From a checkpoint of a small transformer trained on Wikipedia.
Architecture: LayerNorm before each block, rotary positions, biases on query, key and value, tied embeddings, attention and MLP in parallel.
Training: a variant of Muon for these matrices, 162M tokens, 9876 steps.
MLP neurons of a small language model. Each row is named by its layer, matrix (up: input weights; down: output weights) and neuron, and shows model dimensions 0-191. Each number is 500 + 50 x the weight over its row's rms, rounded and kept within 0 to 999. Numbers have three digits each.
A block is one neuron, or neurons of one layer that tend to fire together. After each block is what it responds to, as a language model described it from the Wikipedia text at the highest values.

L2.up145:410486600405458550525591535555519406519512443419511488531514542462507503462475436496498519448585580462611401547461535556503427476480475457521552491494546554462529503448487389532593476553475502470619554414506493483516523551546546455509546498584477484537474561501415547520367583522511432413458555482537502509561518623437453420491442551509589465514467536492514391515455434465479453537526516518578532500532417522424521478461502502492518598415590513441516595400479479603448503547483462532564517485489475528536479534550537539478561557475523434489460485468475458540492520484455485511
L2.down145:592554513594509473519460458507501566430499561523468445484525434445515432515465548487558511528586520412498504421491427516534607480473470517440515453494481509436474521397457533412511521382464472595465522535548488556495604435487555531510472443458540527566531540563488522488471621470438554523487434495449552554505554530522490469594511530514536472505487514530486513470592417543501510472387454500599518547490460463501415562483543532508480425481485444509534520547499478395393509585471533486552491481456495481461523342462474501521512418531486478422526484599584630393503529547553518497
Responds to: Short inner word pieces, mostly single consonants or "al"/"av", right after a word's first one or two letters, mainly in names: A-m-trak, And-al-us, Câ-m-peni.

L3.up111:604480506535395473574570540542574496634496540474538626425636501476530448414467566466530531475584567529529477551498519451520532468499445487521506475523459507454456436587451431486501564404473522380499469557509613425501424497560482453462451528456482462472423466569538500402541533510582467531426586555553491516421536427444626579587490490550565580476477481511485578529505420533495500505537479506450539556453488468502463510495466496518507506367421479555452444495475438495456540491541520532493509530444481441470489480519517464490521449441507510484556489575489465520482535572577530500
L3.down111:484508547491600459414494422525419459497501529520457447537548484516600516500598507501515430457527556502508510433490492524489448487441554604493532511529497561488588555487560517445490446517518438511453545509513454493594422540518475580446548499418492546501521532505370485525488537550543450552468421534518579396641470454402487456544533496490430444533489553548483405549438454433466412503463573513458503522504465567514427509521575457500529463579521448525544475477520566417465460637488482453537539532464509478583490430421481539517573536531446465561604390505515514472482470480515385532
L3.up196:558433440448576485487529458548562510530527550386466551561459586543504522480374521471536553478461558423546523508477482637509502511458446476456525524538555523481490551520486521556428468546433473519471474584525521427456376533455441501493416526548430447471389471508541461434478524453508456546448584502505618509455486476426521407500478492549554520591488491461411417513493538475531506511463487556510599532508539485546558552562435561481490476380489492490494499465469525572438631474509522560468523563561484520481442415518448518617545551486492485451493471489487591392534536532479473570
L3.down196:404552449535482532470433556499453524445495435513514494486580462487470426551560537558472514453493377452491442473423574466447505525568609514576508459460523442434584491394530500528519400548537486465529496470533495468434552499599552556569571421484634545544615567512415516520452476529527490472509456527463487454486467456560510541358517478447467447441560516582591565501471467544545571464527482431513519400544527478517543456491509529489489521536565476511541401530509540495494464522562500539562548534510508513575524527453519467392492512465560570531525474455487383534534531510428415432
L3.up318:517513478456505431411587522537474510581543462492573473517493539471371463455563462510463483465528609466506494446565512544529506466461475448502515576502509479514452589542512499496418515478424532566560501405492331426595449413439513487512492554465531458452497493603469513422443554453589547492479530482475572509448553477495570542526527424458493525535441559365451525495582490414498531461448534471539426484529458446507457490496467606450536449425506498547470503463513511492560550598567615421464584520468515430488478470459572510507451588523431527568529532519509482457499421563505526498
L3.down318:496452601476513541476440463524563521491490476564520607533394482521506509468405489484427566501455459599493520503477501552476523511573555463491524516512443499448529446490487461482456490444499408470485469545402559424371596587569500497560453564530489508451487501498596432565443468514501440448408545512512561572468521552587442536519527428512527400492460484520467487513447446534478458572521445498475537561500427453542551642489500439527486538471468490505495558545578497562504513517573469648506422543460458504359474505511489471477544426520503452512551507485534488566592501526594473401
L3.up536:511393541402501505498519586553524490575505466493495574450489585469467540485424466471542555527572531481514421482651543484510451480421511443517485465495430486561513466485540442516588522520456526371491511470473585532512481508477425538499508479612534579565487553475499538434493483481556485494421496491564514444543505476457538452600577567496435550594432481563438537489480446485443503503560547542432424461495557445548399524430509537541458502450498475472485380571468476526499596534543444641487492460476451383491524465460499428487444546495514499465494454534482469580441472603491505573
L3.down536:411556491449496616536480461439493505482536468449494443489551426462568543500484557457467425445443557556528549447417473464538554521541577496510516594462523484562527474468431589430506472576511466496560577574439454474475468508499528452479514510391497451531532494478464453458529483542499520628491478619431465516519542497452462420488440497598538495475508595572473501536453560439363546555484579401475513529430497514567498538484453586481428482484554437495504523432550464413500501545512442466614461618525526444518453517389502560519551513515487559521577488497442536560544550450447513494
Responds to: Short interior or final word pieces of proper names split into several tokens, often foreign names: Gonzá-le-z, Or-le-ans, Paul-o, Bou-le-z.

L2.up97:463429509444499487432459521507438492489552509569429534559500573508455479569586554465416492554616499497453557491517436525529500474538408524477446507485529555555531396493575514461549519561413462549390495517514462525549539516436537482476499481564495451524487404425526549490538500419520496485413603489584447510586449564505564432477486523531504479479465533484497519511489543496508531494428493537435510487454435419519491395473522428479486512565431520527570469483461532475516437597469447537471543547478571544396511470631456338585475548505513553508595558588515429563589465493461478497
L2.down97:535550532521415567459461546517436531541464465529467535441469607616457460499450433508571495469537478523439461515591396543420442548468491520390526446483611480494522428561431541522504515523480489475509497517450479586534489557482546569493447558614565560610399467523507572539491500442457454490430607486498438552477489484601479510520499531556513494477466486528513497495462502557460497566448475433567497607449494569495521489479479397506476491500474491459464367525480577455568472546429453530513441539399495576507474422582471558527486505492513544508511495544419512508573588506498488374
Responds to: The word of inside multiword proper names and titles, as in Republic of Moldova, University of Denver, Count of Santa Cruz; also fixed phrases like one of, number.

L3.up171:530506459466493586525530542510512479442558565476515576515522563463469497562462409534520494485450533503444453560518524493532501494477506455459453541425566414522583447534476533511504542539534531439503590372448562554382579551481582560576453574540447390567492487406499514426481526421408496522442555429498565491431522472472465527584542526512512550439457499587581570483453528491468613453435453555437522516490558409419501507471452398472535518497526558494542478469527467532560529479403492580471495424556455535512461509541527498607444515558578512430491517449458513479554410517429520486
L3.down171:511486446475431551498502389454408483517562493518477530483588434510405478509528457502524530443476562448517551464510550505469497537434440534528476508562519496466520509400525466490515503469507497527418506496534483574633471426478458557502613464400563514527511456580448495478426545452461563494521490518493531487488433379541537525517584508558451463497536520511468507596529474532494437530441508477517360426447426561573481478623384512580529575521544557450516467525514625543511457455419448377530518535423483530541515461452569457582523477465464477529509596537543586532511438499529508516
L3.up259:488485461495568489520527539512502531489461538568504509534548506432504513422509460570516459577557580571501459493465517485498566514591463476430418444525554525668546510452490541536498507547465494497528490539440435472504469478483515458567643464484659492535463448507573496494408523439450555586478503498526485385497410512463451493487566600446497493596520533501503471419536497563507425530349548546484443531450459420570454506501499471422584470471546499504527465420509412505564482494453497492502497444470487523525516498518476340486418432519587527528529570512509408437516550488506500493
L3.down259:428553535499403490495473492515461576507623405552521527502516505514489480513623515492503579559590420477439531517502580514587583563409464525545489468527502508482524405538445540516433548593475509519477381492515493429457455634537524381514488553557510515414386466454490496506584427522506457452466539461514494544485481490452589510486486559511563522348472416520451480511526548503561443534500403516482455542453501508468533504491575500481486398554449491434475513531503488462595561580513521485458592551548502510437503519550518517518501484502439469525409529495455529479415463445430555539
L3.up441:508598464468558534502597452505446647576569514460423530494446553576391537493541488529498448546573548466479418505497502453560544527510551497465505581587482493526475468542525534509594509530504488535450549476491519432453487498544496459498442545570451431500435471479463502427417530522462467491491576523422414487542464530500407528529536457498531468481505519475518557591547450539442449567470531491486451576578480467476448500505423457443485443464587487648489501552433425507443476618423476497489472442403487462487522540547529556564399569570502504476433474572489498493529615389512517487
L3.down441:476503537538435535458567528533374473455450454559462519437530533455444508524465414560536357515567630534377517522414580549468461581515518495461489561490436494509540510434571447506599437532493482532491495465510620429560533557444497520629455557479488561427560508476461563397513518456542518536484475546556437501542441499516399550522589498485499532525543577458521485495411528492589494449488488476521530513541481510548478463439536529598432477526421454534477529520461421560461419524495496504494508448540425619525472519535524494457498527581538475456451573559425491534477540521481486450
L3.up868:468511424458514488513640539565406506522499427565563553495449539512457565481520570463492471478503473481481511437510541448411505496569511497522502523502413509542594550549548508512455539513519472482418410499552457574505430550425454479510506493524486545519513497520636566450439535446507425527456494524549486470511562538522446415458585557531438440483522414523519515501455545513484523559398467441510465503475491481473537415444576441401556421385511497487481537492550561462591551530528551510486519526452579474396557450629486438619529497408439412463510584498483465563554456484462544478
L3.down868:410526536503445460487487588457555463488475526420510522477505554505494484501452432495538547452437504473450541571549366510482545520414538503489528448537644554494491455512509528514464364563517518503491544551532476508506653516425505400474495539543593450497474548433426577520562538516509495459487553477509454563594437554518473531460548479483496595444418512410533452506473530467530548427583501492517500497416491535477416565546433518523513490461497533487428425550552569544565449443452469465543591497459508502518435459482569498489526461529482555591407498478594551437382572425506505478
Responds to: The word of inside institution names, mostly University of (Denver, Michigan); also mid-word fragments of foreign names such as Chih-u-ahua and Qu-ech-ua.

L8.up37:484485501420509477458548542511484509488485526462543554470541501554540560531470538451585498512493463535467455532510509499493487530490511423556548488455515564559541468479510550544540487495471506445501545580445413450443503471435427523536449562508472526442579430568495478521444406506540493582480509472556471414470468501527461477453450488523539438425544482465495482530531570484490629521452500434574534568469467440489496611448517522495543560496447504513566513604493366541431484409416371528492630517554567497501495616636455551408483390473463588530446492477455520489576432414483555564
L8.down37:575507456550433541531578487474511495504543507531528530555449559452451494515491403464523533464412531589538471494556547530470486498559493586528507476514506506469474509474472528563415593597455430580546432490466445563489485523417433544446512443453466560425594411531565498493574513474487369505526480585545537554436560500419515577467469388489597476486503479521584508412480504505477503498492455401481427457417513577544403495455476468558459534489474459480460553556370535572465501464476565492425494478462607558529513529493482524611519547496510481531579457449452444449525506473576451553
L8.up131:511490508494483486530525566504537501442476368517460570635568521501453484534499490455562504534518594367500457532528453580447429544518453427525491516544544559500479481504452526422557460440452501509548408552468549440443515551354524456576517499553535486560510392490539503469432462544533539519466415458473410498580440512551424489594598508423468474458508474428552457533509588538483526520468432413512423431503498500559471541522498540479517570425535506442570491506424532516498484521472419446488580481554618433595514483503470569579483536460524523531485508426494549502529450542573536522
L8.down131:486457537430501563503474534466582498537491515502513506527395376526465504499497537549426498442475485432480528493468599468604531418399439639480557532530587530507489459531593549629470432538483521487505455493507506536523494498586447453482486502420544540514467443531504497502624460502444426476525548435529479525395476456435513611537430478524477502544461607454538553473457511536426514493536354440574558460514517452479519497534445548595493437554516505513384544438500374473470480449529520529520484498500506539451485518553484552552493461554518529500501521541437464476438570544428543574
L8.up164:499477500437485483515509488450520527478408401521591561494523484475406481646508511462476510569408618423444524504498455463470590485542431520478533491537466498493504415456455544614486439565408529593457504456459531518491413470412444500541517537518505548515560455616542564426437470460511502576484530424537357545515447561535488549462606574457591521551531461560500444543538451495491490529463479436580490432484522509523522488590495456457454514480421496483481450464478462479465499490432463474509582453468538471463551492557512574512461521479566564525567575453502532391555570526532540527
L8.down164:467532531503433533530540501515553606518466448471553608472462347537528471523583484450516487411514502428396487453417468468511503452551475520522527591527538505479472506532521535583484408431454449550447543424501495442498290537425448493490407512530484541485499312532491486430491508457489456536480536518549469451553508540493527534453549534481571475562512493556559478553442588523531561453540488491462476565473503497531508493541549542538524520503491531441502474503509421445492492475487507440517587443441611574486558570553492553555447536500458412516535528473478563482469523461592576475
L8.up548:500508485472388480473545491471538515483539477488481503489485511570485502550552504540497540418454532480526460495470554554558557580418455430463557591490515511491506444496438534547549541607423433511501470427527517474549367421420501418568535526517542528467565495575540613498497455556509531489412569421518390506472525545499564509586437531436472494504523510547520426550488537536430455506534452396491468534462535503388447483621537506485488508492459467437463555496504537429518489538508511493539434532403542447435465548529499554542479616517366585478553582511378455576518478455487530468
L8.down548:535524514452562516506455411493549536485481396558516539588434459442492494549499552537584577473483447467465594467519501508543500456485535538574529432396501437491506533451551475460483404449471548559478474561455561512456478561463495538427496485485461487548536387521498384449510531443466504525498440539479479458464471483493425471574431523437494532590494519449460462490544460487543587473508503502583610488488462488507494511450439466588454507524473582589525512514501444602529529475481528552412497437610557552612536456471564529501479453522559369505487430555548535377443587500493606551
Responds to: Byte-piece tokens inside Chinese, Japanese or Gujarati characters in parenthesized native-script names after romanized names, e.g. 鈴木 重, 王刚, 新村. Weaker on mid-word pieces of foreign surnames, e.g. Sher(idan), Horkaš.

L8.up72:529563491600510506489539591477515539492469584434552487535495454496525532511504659549536432510468494444447542445470493505479438480480524387439510606511584461473489485433515450456556447446504482460559507630509478499453464540375549506559496550489558565467487525541581480588539540492415484603502498460519473441566423424454482509519606502455485491548466526520545487505453498469518457504464504502540420500590505452566386434497538521434503461501475476483515402522424499432564463561519553538464549580416540555417487433500559503462505512448433510510489522550490468606475385602472552500
L8.down72:512434549467448578568526497430441470452499456477508536522372557487469529470581518518523491499503467502578448489501568528519531521415463557534561465458498515524443609584523450470399549629532453468441529382498448584463637529475512535587459450452472459495545402561548458477485481513521477554514443481564580533486528509523453501560541510505486464482441517441520439489550534569474436605470397497429554493490494486504532582472455518501414435549396468459537600425589479556551536454431540535601499408539510523510445446491539408545536432537462470544532503450485498522492459462494542487
L8.up209:479556468504522587520515516533488452541489474452475429479435463557549529402498540445571473390502476556411463456540506566588528592497514504538563483492509502471569441448505497477479566515403435585584477410498452498451539535473529570606455472505516484472567482433482526448530496521564502583558461455537534476444408499403416554552478540552471517479454524500450567467474407441502450427527476594454462486518529562475515587475546468522508419559598455552521529506470451454586552445440469496580478517463452550527445383521548536524536460545489524536457489470503483511407412534469579349
L8.down209:511463507551490497432514470531505489487444527565536530550535421510537463525561464507401532547558514399540510480483487465395493461485482577523454505433651507505493600531538538402430410472533431472491456445459458499499460471568486493439460469512422476571428477592561512552474498408505448524464481448493504520519548510580520446527509588560413389468492465620518462566448533558437532493436499406564519537465573476543463456479484589537466420493495596475548527508534529605491479439543588474593416473460592500544496539454483537460474478542533438505542467474451511487566582485603496561
L8.up320:429479522417438490507469533546528540524608480469456506490496535391436497425518570489572540487568483519445631462454509448493536435443495506505443441540497512506473428470497456429534527531640570421474468474517475503598539496505536481567439556448570468436525524440479490544541514500464470504558491458506549496514479433510586544434538432445510499399536475449500493480511491442495516512491544530462502449598448425502434573348550460447627485511491427485497428685456593475548515509521472512530515571549580531489523508546535609494484565495410526492511495482463488501561430507508440538
L8.down320:523466507550567470559551512523387551477437447513516470487426502494491493528537441494460543543458530455505475579475520540542385501492484407574499545433457488548541554491499459490506529425482570490571479503550529524495512620508504508389414467500421520600468476582475500567453521546469557542566416548503478469473540517547510535529485519499404619549571550425530456527481523445524571419532475461497455432585469487560429388611485560507445507605481525471448541397528448558440480501423507538529554405459473518556481508418540461472458432458591424494566439507558456517470588472539515463
L8.up411:526487508499508426453611570496540531460446424434497449625433518601536553387518554483553385463432575567483496427501553560532547488422417457467598406500607482472463431512498524530517482532526463403449523535512459433483482528461496565543501520471461469470470490423534505500507544470532495581435504485538539414515528449524514560493515620511493507478488395534501521554488406417459503491471508456513497527555517432526466518387565532547520524488534518517553570559538489467470450406589471547465638506385541472546471450504532578526485511428465545480547492456511497550408458552527507510
L8.down411:485517454549561469515574509462484475505492498523575555479470451590573448482610518496494610551501407519526442650469516509540477412496462541464530478449586519547557425482534563548467477365540507509555470489516478467453528532532467540447452508471491561507465422570456476642574536505471448444531447531391530529463453545472520413502563461454466409478514578458553434415420600442532541532404533541484522461520546497460487526540458561420480482507499487510537424458550496475523483515472426456555480506536446584498546507423588457533413499557440367491489461497507568455514510515479544545
Responds to: Inner fragments of proper names split into pieces, often a name repeated from earlier text, such as Tom-p-uri, Poy-n-ton, Take-al-ot.